config.yaml
num_attention_heads: 2
intermediate_size: 768
vocab_size: 8052
attn_scale: 0.102
bias: "all"
init_std_qkv: 0.0484
init_std_o: 0.0
optimizer: "muon_variant"
lr_mult_down: 2.0
decay_shape: "pow"
max_seq_len: 2048
max_steps: 11725
dataset: "wikipedia_en"
MLP neurons of a small language model. Each row is named by its layer, matrix (up: input weights) and neuron, and shows model dimensions 0-191. Each number is 128 + 32 x the weight over its row's rms, rounded and kept within 0 to 255. Numbers have three digits each.
Before each neuron's rows, "fires after" lists the tokens most often just before its 100 highest values on Wikipedia text that the model never trained on; "fires on" lists the tokens most often at its 100 highest values on Wikipedia text that the model never trained on.

fires after: ".", "\n", "s.", "ed.", "=="
fires on: " In", "In", " According", " 18", " On"
L3.up738:105173084168123095080162094157159124090060092087118094107119095099134169117132144188130119116116137127053137092144181137136115160081092144147160077163155162122073166156105120189160112174106176106113200084167101109115104103162191168118116163066109147127076139143156126156151128126177141203160117159130142121098147139124180182131183088138162062144109120097145154149090153148163178135161091143082154134171138099131121153131098103187152110117127116134108077100142083150110124064132080121069116167136177092131191093158168121115113099129086107140119068107152155135110179098122121104

fires after: "\n", "-", "|"
fires on: "-", " pre", " •"
L5.up421:123141158130107113092095119109136116138127128140154186119124133160081158117122094185149085185071181117079108137140105079188125195146184185143106089101106172180105117191160085124103145182120197108143088152136165151110126106111115138141147143150089135102144122156057141146146110131123105070120124116142092234099075155143095104163123074184194174139111182138059149145116091158181122118097093124131154112120157095124107145144092121126155122120117142130081191075117139172134134123124123085131139104108079162143124119161198140152117142100050152135119148164095114151086131120098135048

fires after: "\n", "-"
fires on: "-", "\n", " has", " M"
L9.up678:124116113100128157157141134091130134133109140110144101143110138193093125142131129181137100111152178167113136156147124174123047117168172162108071169164056108124104147142163106163092151077106164113116089144126114113107121132140153167208156160151111149075090125144112179099186144146140155177121137154153136173092097120080106119116085056115127096118128101099113159103114123171140156096155128158142130112082139128143074102134120179189110126108144101141157161131114150212115142163162205065114136119148070106072075174148192077160152065123042078132105157148127170129112155097176161137

fires after: "\n"
fires on: "P", "The", "T", "O", "==P", "ot"
L3.up677:130176139152088119134113127126163068086116180147135113114127131202128110061204122105140081153150123065132114095165159135140118193099196094076155138133131049185095146109126122171159130182107152094139124139116120174144182091131174113143081141121109105127093140118137127115076106098080128167111188108147114134097100154099076096148121115117156142140163157124131179096199118114115135071150086071200123120063136119142122119186145097139104128127118180225083090131106146092106138162100066133107122153115159110102119185095177112138183173109097127137143109130089116127131186149138101136

fires after: "\n", "-"
fires on: "-", "\n", "\n ", "The", "/"
L3.up334:105109153146113112087139112135119089139097153119086162138121105130049151143166189136179038252110122099146086133097107124137111156141103129168137104105124094158198127151070148184156123092110188078109132124155113104138178127113195138112117155102124132157112105100157099152104154117095126161159165132107133151142095152126058192141095102132145121128111169162097141190093059173158081105094128145124163089068133154077160084098132116133124104150158166153125154092155114205100153185098119132176117122114133143094122153068131108144126163160114099117094191106140133181159163138097127099

fires after: "\n"
fires on: "-", "|"
L4.up288:164163162095119117049111103109151111123099153124152167116157155174146125137210161117149041195134153071131073138209115120142088210156177095119078090169117173135103144171166146173123140143134176082139137112098156158153154095064129148089120119128099127122143161111117113127136110110164127127097185105125089165127122169138140182117104079126170124126081173169148129090140079135158110111104150131096135108092077125127185136097117128097146093124146137169091168105104127153101138163144124072200080091095148112093111143169135147166107126136084079128085201113076117147106182170115110102

fires after: "\n", " |", "-", "|", ":", ","
fires on: "=", " Ch", " N", " At", " Th"
L5.up724:124137112061093204115165136139149121177125125082163079089140167120153135156077139093156137124111125148155181103104094155172179136144168134120158094204084113172087136146107130143075105096109110151124097110123097095207132066162153136156159170181119118122063173182132119147129109126151161144097136136124078154142079159103103086131074133090134161085075107051131111155172163124215103119156142133120138172150143109103148097125120122137123128139208093097155111105186132174109138067156112093160137116138100110157107170154118136126078123130080123093091142142113178111107042126122181104

fires after: "\n", ".", "s."
fires on: "The", " The"
L3.up558:089128170086079130150118074107136108178097091147037124141119140150060102096130154140170105155113145121132141105130161151151122198145200080109117134107150105142132157133117145176165063165152164145123133146207066105164175148161135102124153134063088170139077158055100125167128155119144145122125143096162127155163126158117106114089084115146154126120072115149087197107133176108108110100141068122135088083171110177077135160122112113147122149126081088126155181174114127129142114149133107119151121126161122031123184140136170191122122103094111137160120140081172160083069166149110111093

fires after: "\n", "-"
fires on: "-", "=", " Synonyms:"
L4.up471:095083166089123167167177125152124133116128115138162127120079121154114146087125094151192072079117158155102174126131067105148151140137132115125156129122131139114148131160127135129082143211137174101144085120099173117168134130103161156174127121123094138158107119177076110116132130068205161151152083144060069163105123148142079104154093129100147088131109127102179113115065152121183098114160122133101239069098126150129169172148141123153120136120159098130156128091203117191125155134111136034161084127060125094115075153118177100122107109129145143106164168081090106136122129096091128083

fires after: "\n"
fires on: "==", "===", " ==="
L2.up249:156117167109097121126186094141127113058072133133139110143188124147119149138121167176189128170119125159082151134159133158126124129114120130129129148089080144096179145109127111144160119117111097099044103199086104120116087170081112167156151151143079140130150135086158117082066054101137100108129127125166062176133140153085197092125132105123143136117183167150184103167174019108137081142165154145130165033085080120091097154104105120112101102104148102108159176127157160168139133212138112110172190059129142125135150129088137149125171121137129115143134126124113109118123155159132147123

fires after: "\n"
fires on: "|", " woman"
L2.up24:112164148164141137095192068127198140070147184127105164108166123157084100192107122191195137148135123095120110094156114184141126137167100151121126158129101141104144177151140100121137123166163103139095105040083165076148120105105095106100168157120090102086107178138115105105099116078132133154083181164151094114175151101129181142139096118149169105102121145114204134099135053168140084124116195155126116059116115142129101140093132152127130152124130118145155141097134086111137090190174143156152159101112166103087122176093127123094086054162127164170127156087097132101103139154077062134